config = dict(
    num_hidden_layers=15,
    hidden_size=192,
    num_attention_heads=3,
    num_key_value_heads=3,
    head_dim=32,
    intermediate_size=768,
    vocab_size=552,
    hidden_act='tanh_gelu',
    norm='layernorm',
    norm_place='pre',
    norm_eps=1e-05,
    positions='learned',
    qk_norm=False,
    attn_scale=0.177,
    bias='all',
    tie_word_embeddings=False,
    parallel_block=False,
    init='normal',
    init_std_qkv=0.0183,
    init_std_o=0.00333,
    init_std_up=0.0183,
    init_std_down=0.00333,
    optimizer='muon',
    learning_rate=0.00489,
    beta1=0.95,
    weight_decay=0.028,
    lr_head=0.0038,
    max_grad_norm=1.0,
    warmup_steps=200,
    schedule='wsd',
    decay_fraction=0.674,
    decay_shape='linear',
    final_lr_fraction=0.0,
    batch_tokens=[8192, 16384, 24576],
    max_seq_len=256,
    doc_mask=True,
    train_tokens=142200000,
    max_steps=8744,
    dataset='wikipedia_en',
)
MLP neurons of a small language model. Each row is named by its layer, matrix (up: input weights) and neuron, and shows model dimensions 80-175. Each number is 500 + 50 x the weight over its row's rms, rounded and kept within 0 to 999. Numbers have three digits each.
After each neuron's rows, "fires after" lists the tokens most often just before its 100 highest values on Wikipedia text that the model never trained on. A number after a token or word is its count.

L6.up156:469509370598522534536558482451580533483520470538424436488576474525426494486538490519412483466472565518555398483478495455568494519425497459485522418506522451440407519506510506429551457407476514598381429517511607509513430469434423522465546493491463556440574576579539556472496557430559587483
fires after: " pro" 34, " to" 16, "v" 14, " s" 9, "t" 6, "b" 6

L11.up615:507402523468457559435468480534504504501534586463560546462583505415528492510451548586514495413469547455434479414534517465471539550426498562453445499473485567527408569538453554572529532534534478499515478551477429548549525448543522561537526530429422366397490565428438450473542467468551440471
fires after: "n" 21, "w" 13, "s" 9, "," 8, "ions" 7, "an" 6

L11.up221:566517469433554521458522465544527506550471496473444510401512441478450523469434373499450537502502524386508524445509595606572544497520534488555575446510518507557439474494471377409541524364509653436438427515502494467419517487441511510521529558509569513474456474468403621516496550518539503471
fires after: " p" 19, " r" 15, " |" 13, "r" 9, " " 8, "our" 7

L7.up525:500524527480568510516433451472526469418446391481501481482465579537515525485411483409535478506575538553520560372559466580500500452477431446518600498509467528576507528497475435483517458491503399488470546499566518471485473465489526451531496419476476465559568541489534555519497568551553417518
fires after: "o" 20, "ot" 15, "at" 9, "ess" 8, "t" 7

L9.up427:562516500486474451413546606496536497611452497481575459425493516540501454562504498531442497522529542518490518479470480601569473538383438472540581520510472508474489512477507512410506452446474500499491536539519425500431471580439596468549592461527523466494464460482512443512569489524585516443
fires after: " " 35, "20" 14, "s" 9, "t" 8, "–" 4, " P" 4

L10.up510:494531539609381465431547550459543526519507497490541500628434604626588442572470458489529531538512546481551443548492515477472520562384585524532471588437496454512500445490494578404539474539499494459414442507535469478486438428438465414477482525405536448540483533574577550497483465500439526542
fires after: "ic" 13, "ol" 10, "an" 8, "al" 7, "il" 7, " an" 6

L7.up326:563509473457620515547528470421427519484478524498467408503494597453565566463523483548576545552521456547487518449468384406578546496483487445512490537453596617567570488480542537427541458529396455468475547490517498424450452503534502547510449561605517537497505427428567479496491469499459502556
fires after: "u" 24, " p" 8, "p" 7, " S" 6, "un" 5, "et" 5

L6.up55:522432504488499531537446548469451499617428519530544512401573538448595512633435412530485452420514521463504508513573467544545498574434561465494478464476503487479440524549487475472543471508485516524536506471534495440445449631430467521544512442522447467602489481558512523539534477544470485435
fires after: "t" 42, " T" 9, " P" 9, " p" 8, "nd" 5, " (" 5

L11.up2:541519493501555464572395500483599432444513535471492514455599434526562521500477457488513431429466531498440422493518489433507535545497482515532532500568474536470502560495580565445513511526473418536440473481578559603603508541427516422508485510522536548457578480583527619558425541511549529401
fires after: "b" 30, "t" 11, "c" 10, " " 10, "v" 7

L9.up452:539475450499509464508483437477502493527479425479525421478586594488464496515584452542480500422460485484467526483467477452533459460486488461496493513590597480498542535425558463627646469626497458444436464493543433565470548475425474494521539482541492430368474484510516558406432528553470401540
fires after: "in" 21, "r" 10, "c" 8, "ep" 7, "ut" 6, "nd" 5

L10.up673:515514512528407477478464484457521507457479431669486521575435504525449468482490582469516507507527480486522477456486509474550447465517510552452430523613529525388565528476499544523526543436429491474439478525586421525455435444514507542576536457526454404580516424517488458496521430450504487428
fires after: "is" 19, "in" 11, "n" 11, "ic" 7, " 202" 7

L9.up40:460476570431595565521527524522486436498497524535480516515511469435533473464528498441535452480568565409357566500580522468484553519437491549391559491504532457539472471465566469491521533521500455531504419544564541615514514465517586497551454436452542503505563466493498430471561567476571408423
fires after: " 1" 19, " in" 17, "o" 12, " d" 7, " 2" 5

L9.up759:616466559522501508528485458536524455513537499557465531531542581593596504463383474449529453466460493424449495476468496534554583466521576460630455453455499446455482485530457381425445452484456459439494506553562468490496519511371581538458528489512470470428605487506496581612538584507508563441
fires after: "t" 22, " r" 19, "r" 11, "et" 6, " p" 5, "ot" 5

L7.up242:532411532487577450453420515428553529563468536519430626507495506447484501528482477422476460487457510510468473485510505576503527549540509449462499489441426495597457579566566588507543530545481515547521475463580486556512473505470406466516596431657420556557415494415492543443561538507466516504
fires after: "-" 24, "is" 15, "–" 8, "p" 6, "b" 6

L9.up476:487492517542444553589439564484583502548527557466453435412526516574535520492439467448423519563453561493460446452602525534557510443545464402546536573506554489514520469447567561507525443497452443579446536542624492484521465459478481467508413584466580472552548515456534557605486412543615504473
fires after: " o" 15, "il" 12, " e" 10, "c" 8, "ec" 7, "b" 7

L7.up666:486434574431591526528428487621475495512519519517516544405502443512441460526565526503527485520488544404504500621518520485483421536522535522509527449481479453479499571490514466438553528468519414513425474477553616559593548589443544486514572438464504518467482536483570551458462464514469499488
fires after: "p" 30, "pp" 20, "ff" 7, "if" 6, " " 5, "v" 5

L7.up696:418480533515403483566458446510517493513481452513514585510468455527453514619474502446528443536520529490477535583488485529470479432374410499509431545568518516609517564454486568571569470462479479490526427490509487493418616547454508492505447574538565470477509527484570503503503523505500464553
fires after: " v" 24, "er" 11, " V" 8, " He" 8, "en" 8, "im" 7

L9.up674:462438472593538505500549498484445455506601470470489597577540529530540505535575471460482490540516488451458561495482492518448583461510437472491504472528463506430591507567448601501555508480446452477510451443507571513469506521527524536455490488492543513479561497458413454472618499425505522470
fires after: "an" 24, "v" 19, "ap" 7, "o" 4, "g" 4

L7.up212:477509525525537485402520456509492437532533541536577503450527514491552506510498500525494569426445617449472424512596420602496498525542529453509459463447498595504426602438397548464484564501506448461499576466445465549526560485507555536521537483429459422499484429486497564538512539454388491485
fires after: "ow" 29, " U" 22, "," 8, "w" 8, "Q" 6, "n" 6

L7.up93:544449436447575438557400527520497540554443610438478437469577451532540553616537374494410439459481586416480418538516539531520537582450551511541564468398595497409535497492665513560487561513471409564485496563471494575442563481508549512407522455446519477496438495576514527516555442574472503459
fires after: " p" 30, " E" 11, " P" 8, " " 6, "P" 6

L10.up743:504449466474490445541548467517526616522548477454497611534592469548485495472557530580546572476570467468532572513451496584573432372419501537454502432453520520496512463405480488576542521546548532532421504540520521491488571486412492499446464562529485490436588478537483538614531495403552488519
fires after: "ce" 24, "c" 19, " c" 7, "r" 6, "em" 5, "ro" 4

L3.up543:510499544482438459493452497505506456430426546502477509525562532497502503563529548486475517545541584363428517486539470460487494520455497505533474429519519556527578464495634486500515489448362500582466562471541463442453517515460429460537501550474584492453500572462551459583485481441552509546
fires after: " Un" 34, "un" 9, " Mar" 6, "f" 5, "ac" 5

L2.up182:463514498545531492490459523500573506541443453555487534534474578598511464527519559434516458456439554551496458600504526585553426470405472479476536494561447475435537550499536487517564481444532434481524436553585525468526563473400405468531478560441638402473446506491501436500523416466538514545
fires after: "en" 15, " " 11, "on" 9, "er" 8, "n" 8, "i" 5

L6.up164:512553449512487454550543576505488474484565377501519496468464456571525437609431470441507472513519557478459476545568491389528440506560466461550482455522536491513530496501528541474537500480453446527533462535530542510464580457580416376395550424498543374498508462527509469485508510500486429471
fires after: "v" 29, "n" 17, " on" 12, "ot" 11, "un" 10, "f" 6

L9.up176:561525507542491372514456488417582404493465485559448486549482547488613450493591508510584419511427552443461494461456539433532483447491516462544567449604490503523481467484436510537625491536513476535525448485457458546479545507375482521529523556509535419434435549484511453501489542417596483438
fires after: "or" 33, "c" 22, "r" 13, "en" 8, "er" 5

L2.up754:533508601562454508487567494510486459457487429600468584506505450484522445622506536429463510590578566453493505403551507388553535457419485516529527517552585445481509569511606508478520432555419434508509528471568465491495514523522423425489593548513500377523449500486507479523492438487473515515
fires after: "un" 89, "n" 6

L6.up219:549476470610498478562564536546440481482447495437445489535580499532582504553500485597459493565535502471525490463585409569508455531500496455471516396489539491415444460514527523430513478464523527495505551524541524467520546567435517493466561499566462445459524516539539458468505498483430491533
fires after: " p" 37, " P" 15, " T" 10, " G" 6, " t" 6, " " 5

L7.up266:547470541389440492492466550470477441598512470454425495462500531527608502478518546540497512422594468569494533574525448473540489427518495476548511421492517513559521345388433420557464486544512481425518521486559524516478568381445517503504417529571451551454458426535516580533475499533502568569
fires after: "a" 34, "o" 24, "c" 8, "r" 6, "l" 5

L6.up560:510443498438563487505460524563552468469445538457466575519469527523360542443488615479389514533494472487627409511523531411531442472524447503509489467480558529427568517522513465475439523425485515501416497552453581506568571434395460473569526560531509461450440483491576535485416485436466490441
fires after: " in" 23, " f" 16, "f" 11, " F" 6, "A" 5, "or" 4

L11.up246:463443467532454561524467497479502466491510500506493516501427507513447468494554529472501475465564500551499488374429447577456550540513442533424486576558488475568474423513402434465484528514559537415533438581538535606469540472423504523505452534585487550534367485555473531550509486503562533415
fires after: " L" 24, "r" 12, "el" 10, "l" 9, "is" 8

L10.up345:507432461497475574547496581539452398542507461543463498491497480470555475441566536513452461543445503507517526513472566457415502477432525511527470513576440459505490442448426578530491510524493532442559491536545604485475547440517559559462458534464558507523519426541551554429432519414460495590
fires after: "c" 26, "re" 14, "r" 14, "u" 6, "o" 5

L7.up202:410437526483611506539520466399538520552538470423375538518504434511521451552587569477464521506515499507536451420584540517566585522487530493494565504526434442474613441544567533528507469446548515438502546465563508518490460524447571507475586516552535558575409525379431463499593507511522510463
fires after: "c" 54, "-" 10, "p" 7, "ub" 6, "on" 4

L7.up572:495428551432544481397610467416543501510538444464421427544575565457539513522422468571521530557535435481415517539498532396507550499451453526530451455422562532533556478585524508553561488528516469489476569551468627513431462497548531615463410469552506492566537426393437538450482490492475538538
fires after: "et" 11, "w" 10, "u" 9, " h" 9, " W" 6, " he" 6

L10.up664:520534539451591549565521589535552516451562522470476600499556408528593511425514432553521546496503532394326522446584453597508572457488510583534464482405598457520469484496565413465448439559468524524510447497478497535519548510541542462482526567554447456528395467460481446459500600465427545504
fires after: " d" 26, " D" 24, " W" 8, "ing" 6, " F" 5, " in" 5

L2.up70:494513547540447506459478444444533445559439545512539498579532557538505518487583415487484531518540453458506494496469444466546521496481425531463475615434466465512557551580523571547530461462480583452574584609554523441572533418476479579557573513450541444497563421497493458518444476553521558510
fires after: "n" 14, "f" 11, "c" 8, "j" 7, "m" 7, " s" 5

L3.up513:509444439435427496472492500476538566569512459435521529478483580517502537546466435569537483507518478381536493504444504486531509526486500509462474524543506503448555485398564503595572527401505534485488443500496571492456496537469520434408520500483552412525424475515519565495629498481405383398
fires after: " on" 43, "an" 12, "ar" 9, "al" 9, "u" 4

L11.up749:478455440544567519568435484522512554487450609474462572537457460464431424529449655379475468584511508481552492599491413399544531504563529466554469535390499482460651494556414484516467484494451495548447479483400477473542503452399477511459557463487516521519535487516527518597511490535551525515
fires after: "p" 26, "f" 9, "C" 9, "ra" 8, "o" 7, " F" 6

L9.up128:579461454429481515478494535493423462542528530499460607437511480426523552527576488602522475457495535538519557442436439468543532519432497421522512494406606539512469471402488468542492410447474510471472544540496487558537577563452462547570421511558536453475513403441552545543583422500454435456
fires after: "r" 26, "a" 9, "ou" 8, "ro" 8

L12.up523:542563474469452513515507488454452423527525418504604555468494432393477455436493571495575470489537456457420587538475454592499555375523474500475503441481556533500469485544557412583583509421553480543509473572522497512569524463513542526494514489452480474492537487413474482581514490514528513459
fires after: "w" 17, " w" 12, "," 10, " 1" 8, " 2" 6

L3.up69:521515409539538417529555490511500483565508469535496476519591399445475499502562556504437489464538640603537506400559484427618508425526489477521507459512540484545468590546543532516477515538439430494394495495485432513468511520558388512483578490583450492499469516444535515486484467411526545469
fires after: "un" 17, "et" 13, "it" 10, " \"" 9, "ot" 8

L6.up136:477430495517470453465465513468506468507517587505451583509530482512502542446505527380481479537505583491580488463499416477519591546514589448474517519493573545492557453503494508492475476542491498538415394438507489493470465410428546471617501540558473488485481522474516523459559478583571616581
fires after: "r" 15, "on" 13, "b" 10, "ra" 8, "f" 7, "c" 5

L9.up111:540567382517516468511576528463472523592529471442532527533601530497522481633468476590505498519556492500502520495426529504483451580434504529483460419396538481497549417514538631637545452430514479422502416373535570484505526516561523562530508463485556451448523502476462501422542463405450503449
fires after: "an" 21, "u" 19, " Un" 13, "us" 9, "o" 7

L12.up633:531472427533492462606522572520489498457433493521496493468420466464624428452606561460471471520496555481502622498516490514523464442545491478451450493523429460544506463456459512564451424479585387401535527531494466637508520514517512472421504631507508456578454497505456469443546488546551460398
fires after: " a" 16, " c" 12, "l" 12, "o" 10, "is" 10, " l" 5

L7.up174:392470524499473513481514468492506465539460526448491507600525529543501448546500517531504466554565523441536469548536449548598473622469638570511489528454539468464511546427456540485533550466481503521514544542434463486563415449473552448495523468459512474514544536537597413486450440556429521447
fires after: "amp" 12, "m" 12, "le" 8, "an" 7, "ic" 7, "am" 6

L10.up740:601438424430515562470453549566525558527499469543577541542402541407459428510453518515523437470499441435560513554464491590473517501419541516444527525405570487604508430573571493460541450464518388464506412565530577505508469440475537513540596478554515505509493504526394532526598456571482529488
fires after: " and" 17, "," 16, "o" 12, " w" 8

L3.up235:458530443485453510531517545444645543542458483502547560510580509486499471551525537586477539556497510491441401535442508506482518562380519548441441420448530496570422492559458603575557502477600455351447500467534532447517436517446523467548475493436496539395429489545484552466528597465529433440
fires after: "a" 23, "u" 18, "o" 10, "an" 7, "ov" 5